{"d_model": 256, "head_dim": 64, "norm": "rmsnorm", "norm_place": "pre", "qk_norm": false, "bias": "none", "init": "uniform", "optimizer": "adam_variant", "batch_tokens": [32768, 65536, 131072], "dataset": "wikipedia_en"}
MLP neurons of a small language model. Each row is named by its layer, matrix (gate and up: input weights; down: output weights) and neuron, and shows model dimensions 64-127. Each number is 200 + 30 x the weight over its row's rms, rounded and kept within 0 to 999. A neuron's up and down rows have the sign that makes its largest values positive.
After each neuron's rows, "fires in" lists the words (lower case) most often at its 100 highest values on Wikipedia text that the model never trained on; "fires on" lists the tokens most often at its 100 highest values on Wikipedia text that the model never trained on.

L6.gate81,172,203,207,254,245,216,172,197,228,229,199,156,224,158,170,187,247,123,178,233,252,206,188,171,203,220,251,227,212,232,222,181,176,176,176,190,198,253,242,236,229,177,194,204,230,242,224,207,209,207,191,280,213,110,177,221,216,226,192,204,277,176,231,168
L6.up81,237,151,209,252,275,239,194,237,215,194,208,194,243,263,179,180,207,184,176,159,213,188,159,188,277,222,168,222,157,230,233,165,156,193,167,200,212,247,215,205,231,164,206,211,181,220,229,187,186,188,180,194,206,202,205,154,189,186,218,226,206,199,189,189
L6.down81,174,157,235,230,276,205,200,217,186,217,168,234,228,205,194,199,145,193,201,192,189,210,174,231,269,199,207,115,202,228,228,174,218,208,171,205,201,205,209,205,227,230,261,168,193,239,209,218,168,238,272,216,196,224,160,180,178,221,216,213,263,214,281,166
fires in: "after", "for", "as", "forever"
fires on: " As", " After", " For", "For", "After", "As"

L3.gate175,250,225,183,255,167,157,217,196,206,193,270,148,226,228,175,190,188,194,188,240,169,121,163,230,207,191,182,228,142,176,178,178,222,207,160,184,213,203,161,221,203,189,194,247,190,160,135,217,171,169,230,170,199,163,220,193,210,208,197,178,197,193,217,219
L3.up175,185,230,228,141,183,199,240,202,179,206,190,190,197,219,210,188,165,168,252,223,216,178,258,211,162,188,247,186,203,186,218,227,147,207,155,185,222,188,180,231,228,170,234,216,215,195,201,206,203,162,173,194,177,244,185,235,164,187,156,211,174,217,180,148
L3.down175,219,188,234,165,167,194,226,144,183,252,215,158,196,170,219,166,224,186,214,219,186,262,226,207,193,167,205,145,230,183,229,198,159,209,145,209,250,198,214,171,167,202,216,233,217,227,167,250,171,217,233,218,220,185,288,181,175,171,192,224,139,264,158,166
fires in: "north", "south", "west", "east", "built", "made"
fires on: " west", " north", " south", " east", " built", " made"

L5.gate200,168,236,155,187,243,166,192,185,186,237,223,240,184,150,187,175,186,215,203,219,163,192,207,212,167,231,194,195,215,138,221,174,218,182,209,168,278,152,240,218,213,220,209,207,225,193,245,194,194,204,218,238,226,173,170,224,228,210,150,153,244,194,171,193
L5.up200,178,220,195,232,238,213,201,164,184,191,240,227,146,224,193,213,226,208,197,175,181,238,217,211,184,213,179,169,182,142,217,203,245,191,202,195,213,172,215,185,220,230,239,178,215,152,267,213,197,203,219,240,261,156,161,183,254,234,203,158,211,189,226,188
L5.down200,219,297,228,223,178,218,142,189,261,201,217,187,240,181,189,197,256,177,198,186,186,181,158,168,227,179,207,164,175,235,190,159,166,226,191,186,212,237,169,227,269,216,145,183,190,146,190,176,180,249,215,219,240,197,193,238,185,194,211,179,193,196,200,233
fires in: "4", "6", "9", "8", "7", "formats"
fires on: "4", "6", "9", "8", "7", " Format"

L7.gate10,231,170,184,204,232,204,167,156,202,196,185,248,209,258,122,155,216,187,214,210,198,180,189,232,180,213,207,233,210,186,214,210,229,216,210,203,161,186,230,242,151,219,180,227,189,182,234,262,186,194,232,194,194,185,238,178,192,169,206,211,189,247,165,204
L7.up10,202,234,183,111,164,222,162,158,211,184,186,231,153,155,217,153,200,191,229,150,209,227,215,151,183,234,236,214,203,192,228,176,206,195,244,234,198,223,196,222,213,195,235,204,214,227,172,214,195,217,208,181,174,205,218,201,211,225,209,230,209,251,207,183
L7.down10,206,213,236,192,170,253,177,208,255,232,226,213,191,216,201,171,213,147,199,213,169,173,213,229,160,210,229,250,208,206,220,183,215,193,160,234,191,235,151,217,197,227,215,195,205,230,222,209,200,226,259,175,184,267,218,196,206,173,211,228,195,221,190,168
fires in: "of", "into"
fires on: " of", " into"

L9.gate284,232,162,203,188,171,228,177,164,134,123,206,207,143,209,128,222,203,155,260,200,171,132,165,229,172,178,210,215,217,197,217,172,191,192,196,168,204,187,253,208,189,214,241,197,187,236,204,191,169,249,214,190,211,155,182,211,168,234,242,196,247,185,203,170
L9.up284,173,164,212,174,194,212,194,195,160,187,203,199,149,218,180,213,202,152,153,157,137,125,173,177,208,204,226,201,247,139,222,169,238,171,191,224,181,204,186,230,182,209,212,219,240,218,142,256,236,170,248,227,154,202,199,163,215,254,174,201,130,184,188,173
L9.down284,232,221,182,172,229,217,193,196,214,212,206,196,187,205,163,190,207,207,209,206,242,162,180,173,235,165,197,170,196,205,201,173,215,211,141,266,153,246,194,187,196,191,260,165,191,172,162,179,173,220,193,163,157,198,224,248,159,252,187,246,162,177,171,216
fires in: "of", "in", "for", "statistical"
fires on: " of", " in", "ical", " for", "istic", "al"

L9.gate37,256,156,214,174,197,146,181,204,174,163,149,264,200,176,204,205,180,178,253,181,152,153,191,208,217,138,189,215,226,242,184,208,222,180,150,189,242,218,211,235,244,178,148,184,240,216,220,192,168,185,202,189,220,198,188,182,169,223,219,231,276,187,225,200
L9.up37,206,165,139,268,234,215,178,222,167,207,261,162,156,198,152,156,206,204,155,186,236,181,166,182,168,205,163,182,191,241,186,239,177,163,217,175,181,168,235,180,152,153,236,225,215,195,214,232,253,228,154,236,213,252,219,203,204,196,163,163,216,197,200,227
L9.down37,215,211,204,176,214,133,226,215,202,241,211,270,214,200,206,163,259,145,223,220,215,160,209,159,173,187,188,201,198,242,186,238,198,187,204,133,155,227,237,206,183,222,171,242,197,221,212,202,199,188,177,178,215,198,199,170,159,197,181,203,197,192,216,170
fires in: "the", "dōrō", "d", "vus", "mcdaid"
fires on: " the", " m", "D", "r", " d", " v"

L7.gate110,196,231,211,181,241,252,208,222,226,230,252,220,197,157,219,230,232,218,217,173,159,194,207,129,140,198,202,214,194,206,240,213,142,158,192,162,227,202,207,129,201,198,202,255,174,212,176,185,223,234,228,195,165,203,191,202,209,212,187,192,170,185,188,210
L7.up110,181,186,225,182,225,165,184,218,185,220,178,214,219,184,172,191,186,206,209,228,187,193,196,257,242,197,173,214,183,236,185,187,147,192,187,196,205,191,184,236,157,178,235,242,150,197,169,224,224,194,177,202,188,189,227,210,188,187,204,214,182,266,235,206
L7.down110,174,192,212,143,187,202,244,186,248,192,251,222,212,196,206,173,165,175,195,224,189,212,218,177,165,127,264,203,215,227,188,152,165,192,202,193,240,215,263,205,127,197,149,221,189,190,176,215,174,183,218,194,235,152,169,213,188,207,206,202,219,194,208,186
fires in: "8", "7", "4", "3", "2", "1"
fires on: "8", "7", "4", "3", "2", "1"

L9.gate233,224,239,175,218,202,187,256,229,248,237,215,204,212,173,186,231,223,228,245,225,182,185,228,239,236,199,193,216,215,208,152,164,231,207,215,179,257,198,162,224,180,275,129,169,161,174,202,216,178,145,166,186,177,231,217,221,185,177,204,192,152,253,230,226
L9.up233,190,260,176,176,220,204,190,206,198,203,233,189,226,188,244,177,254,185,165,195,208,199,193,244,232,230,225,199,167,167,235,243,191,167,219,195,247,153,241,188,205,190,210,296,188,210,210,245,177,199,116,183,209,259,189,231,220,273,159,220,180,173,204,225
L9.down233,253,211,190,250,204,190,207,182,229,177,219,188,243,148,174,217,188,192,209,196,212,181,199,218,195,166,195,189,162,221,184,120,174,231,211,150,255,256,229,252,164,196,169,175,254,208,211,164,176,163,194,220,191,206,169,218,279,225,174,168,183,204,231,231
fires in: "from", "at", "was", "in"
fires on: " at", " from", " From", " was", "From", " At"

L5.gate74,187,240,255,190,198,255,179,175,210,203,170,139,203,209,160,259,273,184,252,203,199,192,190,150,263,149,238,181,199,253,163,220,193,218,179,127,221,186,184,178,197,198,183,220,246,183,205,229,135,268,200,185,170,233,159,201,183,235,141,223,179,216,181,174
L5.up74,232,210,170,169,183,180,183,209,196,211,203,161,196,207,204,245,204,169,194,175,185,213,183,219,217,130,187,203,201,228,176,146,150,232,183,195,237,184,229,182,192,180,177,187,250,172,159,237,205,227,201,216,170,216,246,170,207,201,170,239,164,241,277,209
L5.down74,260,219,235,187,266,208,193,211,234,260,164,204,185,149,239,220,236,200,170,186,217,201,199,197,180,133,242,99,218,218,198,205,200,190,190,227,254,154,237,177,214,183,190,207,170,179,189,242,197,223,199,181,128,202,197,220,187,183,180,241,223,244,185,260
fires in: "has", "having", "had", "get", "have", "got"
fires on: " has", " having", " had", " get", " inv", " have"

L9.gate55,237,110,225,206,202,189,193,205,184,187,269,201,198,277,161,230,204,226,175,225,180,126,199,216,204,214,208,224,224,170,167,226,203,212,196,209,242,234,149,209,206,214,215,251,179,197,183,215,197,143,285,157,199,226,148,157,231,237,152,180,198,168,203,150
L9.up55,212,206,185,189,200,158,218,218,186,211,209,207,178,249,185,217,241,192,178,185,242,198,182,211,184,213,224,207,204,229,130,215,129,213,170,245,242,167,136,217,224,218,214,234,158,180,246,223,162,220,230,202,256,197,148,234,210,241,262,229,230,192,188,190
L9.down55,249,187,185,136,203,206,191,237,151,191,200,210,183,213,189,236,154,210,256,220,200,199,222,192,207,164,235,146,223,136,151,237,197,196,245,195,211,228,169,236,180,162,190,155,173,199,164,197,194,193,221,153,243,149,218,155,226,195,149,153,206,209,182,216
fires in: "for", "on", "at", "in"
fires on: " for", " on", " at", " in"

L9.gate231,152,187,221,224,222,230,206,198,214,234,236,137,243,241,225,215,193,264,252,216,290,228,161,184,135,177,190,218,186,143,166,235,207,145,207,213,235,190,165,190,260,202,192,252,199,208,210,196,224,179,200,202,152,202,236,166,251,245,239,205,203,220,196,161
L9.up231,209,181,208,216,210,191,182,209,257,176,255,196,225,201,225,205,252,183,183,253,168,152,168,192,211,215,195,189,200,186,172,176,165,180,189,227,162,250,203,220,170,223,183,199,179,202,246,213,191,213,260,182,244,160,207,174,277,191,184,152,202,176,189,204
L9.down231,202,196,164,164,206,229,204,199,185,264,201,157,242,207,210,209,217,222,209,217,169,215,124,167,185,238,161,142,206,194,171,198,188,182,212,175,203,207,235,210,202,180,209,159,149,213,207,204,223,130,179,216,210,186,169,150,227,208,161,206,191,196,217,179
fires in: "on", "in", "about", "of", "around", "within"
fires on: " on", " in", " about", " of", " around", " within"

L2.gate42,229,234,189,184,184,186,148,204,164,181,184,174,274,191,158,244,213,200,210,194,127,223,165,221,182,189,193,226,251,206,230,193,158,272,215,184,207,191,119,231,206,181,239,257,169,194,179,250,147,201,218,236,246,179,188,163,226,148,233,195,181,159,223,215
L2.up42,186,226,190,172,169,201,221,216,154,228,226,212,197,255,191,219,206,196,244,200,204,164,203,241,210,209,225,195,187,186,183,233,135,208,185,193,216,212,167,217,210,208,191,150,213,264,178,209,222,150,207,131,184,238,187,206,195,207,121,244,177,212,224,173
L2.down42,207,185,179,172,186,205,170,200,151,204,191,180,234,171,205,218,227,200,257,199,161,195,181,211,167,184,195,202,222,196,210,229,139,263,182,193,232,216,131,195,180,196,211,235,216,202,157,247,165,174,243,195,213,188,203,182,206,167,211,173,147,165,141,185
fires in: "west", "north", "east", "south", "southeast"
fires on: " west", " north", " east", " south", " northeast"

L5.gate70,233,216,241,172,205,232,172,237,190,155,220,246,176,158,219,179,217,175,173,226,205,216,172,213,200,166,181,201,148,181,225,188,204,187,210,203,227,117,212,210,194,183,229,278,173,204,202,170,199,233,158,212,130,195,197,209,131,233,230,189,191,190,164,124
L5.up70,254,163,176,216,202,233,208,222,220,227,205,208,207,208,148,199,188,167,158,199,198,189,173,168,187,143,223,195,245,196,232,231,229,162,171,211,134,155,170,218,214,203,187,259,171,209,192,199,170,235,184,236,200,161,230,216,159,177,202,213,142,212,162,194
L5.down70,200,208,156,214,182,178,150,200,202,192,259,224,230,215,133,190,218,212,241,245,249,190,232,168,198,220,201,187,234,182,196,250,224,210,209,200,154,179,174,211,211,210,226,205,216,199,217,206,224,215,202,207,239,194,214,226,177,204,206,229,208,194,195,226
fires in: "she", "world", "place", "help", "they", "will"
fires on: " she", " World", " help", " place", " they"

L7.gate112,165,215,255,221,199,175,206,167,233,183,230,225,224,198,228,175,168,177,196,227,240,183,234,175,186,219,216,192,161,212,193,122,249,180,196,192,198,184,165,220,222,185,194,208,190,175,239,197,169,220,217,177,166,189,170,225,205,222,181,161,227,188,188,200
L7.up112,194,194,172,217,214,210,172,216,197,215,237,198,246,233,165,153,219,209,219,190,211,162,174,161,252,200,190,232,177,183,226,215,161,153,200,217,216,208,185,224,220,201,245,231,167,179,186,233,161,208,180,171,191,174,223,217,207,229,168,208,265,147,161,183
L7.down112,159,249,258,229,231,143,200,225,201,184,237,221,211,234,211,218,162,224,194,193,235,207,188,233,206,213,152,141,193,192,189,151,196,209,182,190,211,203,165,198,217,213,214,179,155,173,242,212,163,184,235,148,174,250,200,203,236,176,198,233,207,216,182,237
fires in: "at", "on", "in", "there", "from"
fires on: " at", " on", " in", " At", " There", " from"

L3.gate260,228,158,172,198,237,231,213,200,171,211,209,189,204,187,155,241,225,137,140,176,169,183,198,200,177,187,203,161,284,219,191,153,180,239,248,212,195,281,194,241,240,211,166,165,186,165,149,216,212,193,219,190,203,165,203,214,209,113,206,190,205,217,214,238
L3.up260,200,205,222,194,165,214,160,223,156,207,173,176,149,241,216,204,216,173,223,174,254,271,216,182,229,185,209,220,226,212,218,195,205,206,219,206,185,157,225,178,197,215,183,237,160,224,212,225,165,225,142,174,169,219,217,235,170,222,129,185,200,168,168,212
L3.down260,177,228,200,193,204,226,190,221,191,278,223,222,186,186,216,227,242,238,202,208,196,185,250,171,188,164,189,185,197,178,164,236,252,150,143,185,220,159,184,173,260,193,196,221,277,250,237,204,216,222,246,198,209,232,155,195,136,213,185,203,246,229,216,138
fires in: "of", "for", "his"
fires on: " of", " for"

L5.gate54,172,253,209,180,197,176,166,175,191,195,234,188,256,180,234,174,256,188,210,238,207,221,201,213,148,177,233,234,204,227,229,213,180,219,230,163,190,164,209,170,147,170,153,220,250,231,241,161,250,193,148,192,198,203,218,253,239,210,200,180,209,172,215,148
L5.up54,210,177,217,152,203,203,169,202,213,197,210,193,228,196,201,192,234,166,227,225,250,234,222,202,201,217,221,210,173,254,233,214,200,135,188,157,157,205,186,195,201,198,144,223,271,202,200,156,218,151,162,166,140,171,225,238,235,176,200,183,230,154,149,160
L5.down54,195,136,203,168,211,210,177,228,163,196,234,217,232,183,173,186,202,158,208,189,168,204,237,221,216,198,180,206,197,201,190,235,202,194,190,188,169,182,134,155,208,177,194,189,226,153,206,190,239,158,208,187,187,178,228,274,205,191,173,178,250,206,157,227
fires in: "her", "he", "they", "she"
fires on: " her", " he", " they", " me", " she", " we"

L3.gate177,195,155,179,208,188,235,214,199,233,180,220,222,266,231,176,198,226,176,197,214,204,191,138,180,214,187,215,214,218,135,188,218,212,206,195,170,184,227,233,223,178,148,158,213,218,130,197,201,171,208,230,198,250,184,196,192,201,226,188,166,169,256,225,166
L3.up177,210,193,205,221,170,274,174,240,249,188,196,195,198,195,192,216,207,221,200,202,224,157,181,191,215,224,211,187,215,136,210,237,149,196,226,187,227,236,256,153,166,157,242,187,151,207,168,248,213,221,253,214,296,226,184,207,174,203,180,191,177,225,193,235
L3.down177,169,236,176,214,206,181,168,164,200,208,188,217,196,175,187,222,158,207,221,174,163,201,242,226,176,249,210,153,228,221,211,230,183,182,236,202,215,214,218,171,196,153,231,159,140,189,216,208,196,235,202,192,191,213,250,251,203,185,178,237,230,188,189,256
fires in: "when", "if", "while", "although", "once"
fires on: " when", " if", " While", " Pe", " When"

L6.gate204,182,213,205,149,208,251,161,184,195,199,175,170,133,234,209,177,237,145,212,154,160,188,198,202,148,217,167,220,193,196,240,214,149,228,219,192,175,212,195,217,228,190,252,214,216,159,163,229,175,245,202,160,210,181,201,199,191,186,226,254,219,210,204,189
L6.up204,225,222,257,208,169,221,217,187,182,182,232,231,207,188,160,212,235,247,136,153,164,178,180,192,196,181,217,216,224,155,134,175,201,171,212,268,182,237,175,167,208,215,193,199,127,235,231,233,163,171,194,165,174,221,215,189,222,202,258,231,183,209,235,199
L6.down204,252,216,194,149,211,218,245,193,216,193,218,184,221,184,162,215,266,209,213,216,179,196,246,243,176,241,162,161,213,154,210,208,216,185,176,271,109,246,181,214,134,165,205,240,145,202,205,184,183,211,230,192,211,216,195,157,187,167,207,221,214,219,167,184
fires in: "for", "of"
fires on: " for", " of"

L3.gate189,188,167,196,248,245,200,169,214,206,180,219,173,212,189,199,202,196,149,180,208,227,169,181,241,218,200,222,206,262,204,231,230,205,173,193,231,243,247,203,198,198,183,252,219,161,191,200,193,154,183,211,190,216,208,219,213,217,185,171,201,194,214,218,162
L3.up189,228,180,196,261,239,207,214,211,184,234,208,215,199,238,219,209,188,177,177,225,220,196,219,233,222,228,208,217,225,221,237,227,149,209,203,235,241,265,234,178,220,193,252,197,164,195,243,173,172,204,213,210,202,176,233,223,223,221,197,213,173,158,235,191
L3.down189,195,177,199,227,257,228,230,195,196,226,208,209,216,208,229,232,213,205,202,174,178,182,204,238,223,165,227,116,215,194,214,217,175,184,208,255,235,205,182,187,253,188,276,172,187,223,204,188,212,211,212,235,187,213,181,254,189,224,175,176,234,190,210,256
fires in: "after", "before", "following"
fires on: " After", " before", "After", " after", " Following", "Following"

L3.gate115,209,175,201,206,221,226,247,216,212,195,179,167,209,191,178,203,178,200,193,174,196,250,212,206,188,208,217,206,196,184,150,208,227,183,179,239,132,216,199,254,204,160,225,200,195,210,146,241,224,179,210,181,178,195,200,225,228,193,184,204,193,223,193,177
L3.up115,177,210,198,216,176,229,206,163,241,230,266,121,188,191,253,227,177,192,183,216,201,216,186,230,152,205,193,242,216,190,191,207,216,230,248,214,197,196,167,187,217,184,195,223,245,186,212,189,238,188,235,249,200,215,185,194,182,191,149,227,187,235,231,221
L3.down115,211,145,202,178,214,213,233,199,194,193,215,202,213,199,186,227,169,191,182,189,263,197,248,202,190,184,167,146,227,180,144,213,190,162,169,194,213,175,204,226,174,252,198,192,234,216,229,160,205,191,256,208,209,178,224,166,197,267,202,229,213,183,221,263
fires in: "only", "best", "second", "first", "one"
fires on: " only", " best", " second", " first", " one"

L9.gate185,145,232,185,250,225,236,211,171,208,191,156,127,247,269,143,168,238,227,227,222,173,218,202,145,181,144,159,220,213,146,201,117,177,212,181,203,190,148,210,189,169,222,233,193,219,245,266,207,205,192,170,201,184,220,227,195,208,182,231,223,153,208,212,176
L9.up185,161,177,242,202,200,186,221,232,179,185,210,186,173,236,144,252,236,200,230,216,183,149,217,201,187,175,228,176,233,213,239,148,202,256,184,162,225,162,186,228,147,270,241,203,203,209,268,217,234,248,185,184,198,238,228,217,172,154,171,255,151,185,216,132
L9.down185,212,263,175,191,223,192,159,227,178,174,196,215,183,164,206,228,170,160,214,237,206,178,224,173,204,173,196,132,231,257,208,259,172,227,217,214,178,173,160,212,193,190,193,213,189,170,195,249,130,199,218,151,237,207,223,294,120,160,181,200,212,176,229,194
fires in: "were", "was", "had", "has", "are", "is"
fires on: " were", " was", " had", " has", " are", " is"

L3.gate41,244,275,227,176,175,158,256,277,213,157,198,170,172,199,187,189,229,172,210,225,139,203,190,203,168,183,231,205,191,195,225,253,210,181,257,235,237,209,186,184,192,235,175,258,203,213,222,187,176,178,239,219,166,176,196,121,227,96,195,192,205,207,210,226
L3.up41,259,248,170,192,231,218,191,214,223,245,218,148,213,207,184,202,186,223,151,212,198,215,206,246,244,242,196,223,258,203,202,192,225,208,174,227,211,174,229,136,139,186,179,243,182,200,172,212,177,182,222,193,179,170,236,181,246,165,198,174,185,159,234,164
L3.down41,187,203,215,210,203,206,167,197,235,207,169,167,206,206,175,182,206,239,176,193,217,238,297,212,225,159,231,127,195,203,202,220,253,232,205,251,226,203,212,196,174,217,233,194,198,170,154,186,165,174,189,219,193,196,145,214,183,79,197,215,224,157,242,207
fires in: "of", "had", "have", "having"
fires on: " of", " had", " have", " having"

L3.gate310,212,234,162,195,241,150,192,209,224,195,207,187,189,210,170,173,210,183,225,210,175,240,208,190,186,216,135,181,228,147,193,160,221,226,279,251,210,171,206,230,155,200,186,217,237,230,204,183,265,190,215,195,160,180,230,185,205,171,195,236,228,224,231,202
L3.up310,193,237,197,222,195,208,155,203,163,173,221,212,231,230,155,217,269,234,227,162,239,171,186,191,240,156,189,202,217,227,194,156,231,199,177,184,224,198,213,174,258,161,162,205,180,179,200,252,200,197,185,181,166,177,173,182,174,148,202,185,186,139,224,150
L3.down310,230,198,181,187,198,247,177,246,218,232,228,197,243,211,181,196,153,154,183,200,209,195,206,146,233,153,220,135,194,127,198,224,237,233,201,222,200,174,191,188,267,160,190,169,174,235,194,176,260,217,162,206,184,159,170,177,189,179,197,228,269,201,224,154
fires in: "has", "which", "have", "she", "they", "it"
fires on: " has", " which", " have", " she", " they", " it"

L5.gate239,178,164,172,228,161,256,227,201,215,169,194,200,215,204,251,209,160,180,208,265,210,185,236,139,191,197,216,188,167,229,206,212,211,197,213,207,207,191,218,157,139,194,184,182,222,212,218,169,194,214,172,215,159,165,196,187,243,219,201,171,153,248,204,171
L5.up239,182,180,215,195,290,155,240,166,230,185,248,182,211,183,217,183,186,172,188,194,210,187,208,174,243,197,170,223,215,230,203,211,134,198,198,221,171,212,206,143,204,149,206,190,210,213,207,239,207,192,186,182,214,240,218,238,224,199,193,228,181,196,243,240
L5.down239,164,171,223,226,169,234,235,250,200,196,170,218,219,172,220,190,142,197,229,204,195,197,224,206,157,153,192,197,149,205,143,236,163,153,253,206,215,212,253,191,175,182,247,188,201,199,171,197,207,221,205,228,174,207,177,258,218,231,209,225,216,262,164,264
fires in: "7", "4", "8", "3", "2"
fires on: "7", "4", "8", "3", "2"

L9.gate41,220,240,145,220,255,240,201,154,210,202,208,191,150,227,230,250,166,201,173,242,236,197,169,205,155,151,197,213,254,223,253,147,208,252,201,203,227,213,232,177,228,191,225,180,189,202,249,177,180,196,186,191,240,227,229,262,188,219,223,211,206,217,190,135
L9.up41,204,245,213,174,215,214,253,187,217,234,224,219,227,255,150,126,209,283,220,253,175,249,236,246,242,228,205,256,180,197,191,202,168,193,162,173,267,152,193,202,193,163,173,283,247,199,146,228,201,213,166,199,209,232,190,191,228,216,250,200,209,156,197,188
L9.down41,238,210,184,216,196,219,194,182,193,221,223,255,185,234,195,169,154,179,253,205,233,207,176,201,198,204,172,207,168,206,230,186,163,245,155,199,239,159,203,126,222,211,231,227,223,184,163,228,195,221,218,157,178,157,144,210,231,219,282,177,178,202,204,173
fires in: "with", "and", "as", "but", "because"
fires on: " with", " and", " as", " but", " because"

L3.gate5,207,253,154,209,201,213,201,202,192,165,239,202,181,186,213,203,253,108,196,191,152,258,192,219,214,208,170,219,199,208,174,192,205,203,248,187,230,202,249,229,160,219,202,218,173,184,146,176,166,183,217,198,181,158,183,173,191,224,206,180,160,272,217,248
L3.up5,224,187,185,197,193,247,156,209,236,190,226,231,207,169,222,188,161,160,179,191,217,236,210,192,144,176,188,190,135,224,214,204,182,111,146,236,246,200,172,207,230,180,182,230,190,176,214,257,207,189,186,211,200,151,220,177,153,151,185,201,213,158,225,161
L3.down5,211,130,233,238,189,260,206,202,224,218,184,192,222,173,184,240,153,178,205,233,246,173,241,179,170,226,154,196,156,197,203,235,214,172,144,192,199,177,155,183,250,182,218,191,238,194,223,265,219,204,219,204,252,201,236,266,191,236,185,197,200,240,221,178
fires in: "of", "no"
fires on: " of", " no"

L5.gate39,205,189,154,190,206,259,239,214,219,158,192,215,207,268,250,185,164,153,235,228,201,218,201,144,170,202,137,204,167,233,195,194,207,232,182,212,203,172,206,153,182,144,200,183,233,197,197,182,209,186,195,186,155,222,165,155,242,257,177,207,169,177,204,189
L5.up39,263,246,217,255,172,178,199,180,200,206,195,192,149,205,122,216,199,188,209,209,174,200,200,208,164,237,249,198,229,174,211,224,217,202,203,173,125,170,240,202,198,157,148,222,270,178,182,174,216,143,203,200,178,261,235,185,175,218,181,199,231,184,179,208
L5.down39,192,228,187,178,237,217,187,180,156,210,189,184,194,207,191,179,163,227,187,215,176,184,205,187,208,208,156,172,242,225,182,238,166,192,215,242,202,198,235,191,207,181,191,178,209,157,185,191,183,189,212,205,163,142,189,279,201,199,173,118,209,137,232,186
fires in: "1", "2", "3"
fires on: "1", "3", "2", " 2", "0"

L3.gate303,199,194,259,244,169,214,163,187,180,203,145,138,169,187,155,132,176,135,192,234,222,247,199,234,200,173,224,211,269,159,258,178,203,208,178,195,236,158,228,145,241,215,176,223,190,208,217,199,181,245,195,176,209,198,180,234,231,222,170,233,166,112,250,171
L3.up303,213,214,172,247,151,174,185,242,211,189,191,126,166,150,175,128,155,115,217,248,217,239,167,195,229,203,183,203,226,201,223,196,162,236,173,190,243,194,207,184,164,197,177,198,185,175,202,202,159,190,209,166,202,216,223,178,212,203,154,222,152,164,225,211
L3.down303,254,200,206,209,178,230,170,166,205,195,200,185,184,184,200,164,154,179,187,200,219,232,183,213,220,231,152,173,232,169,192,221,182,199,213,189,174,182,187,176,184,213,219,221,180,224,179,231,187,213,242,178,225,219,189,194,182,173,202,248,200,127,226,252
fires in: "jpn", "u", "uganda", "ribbon", "r", "ugandan"
fires on: " U", " R", " JPN", " i"

L9.gate85,185,215,158,203,161,200,180,230,177,185,250,170,214,207,169,155,154,244,209,262,221,200,172,242,203,188,207,222,195,218,162,150,231,220,130,220,200,207,209,203,181,197,213,209,159,194,169,189,240,179,192,181,199,201,245,176,212,192,190,218,187,219,219,210
L9.up85,242,187,171,143,183,209,139,227,160,206,219,165,226,248,208,185,172,252,184,215,163,160,185,189,185,171,219,202,222,212,188,225,248,172,188,166,223,232,198,210,264,184,174,231,188,169,158,163,249,181,206,255,218,148,162,238,187,183,175,194,199,162,195,179
L9.down85,163,208,209,200,221,173,166,185,196,195,204,156,208,175,219,191,232,238,192,183,207,170,238,202,142,216,198,148,200,241,189,174,212,231,217,167,232,232,173,185,211,170,197,198,226,229,220,148,171,219,195,209,213,202,176,186,194,152,204,182,226,144,170,209
fires in: "that", "it", "which", "found"
fires on: " that", " It", " which", " found", " it", " qu"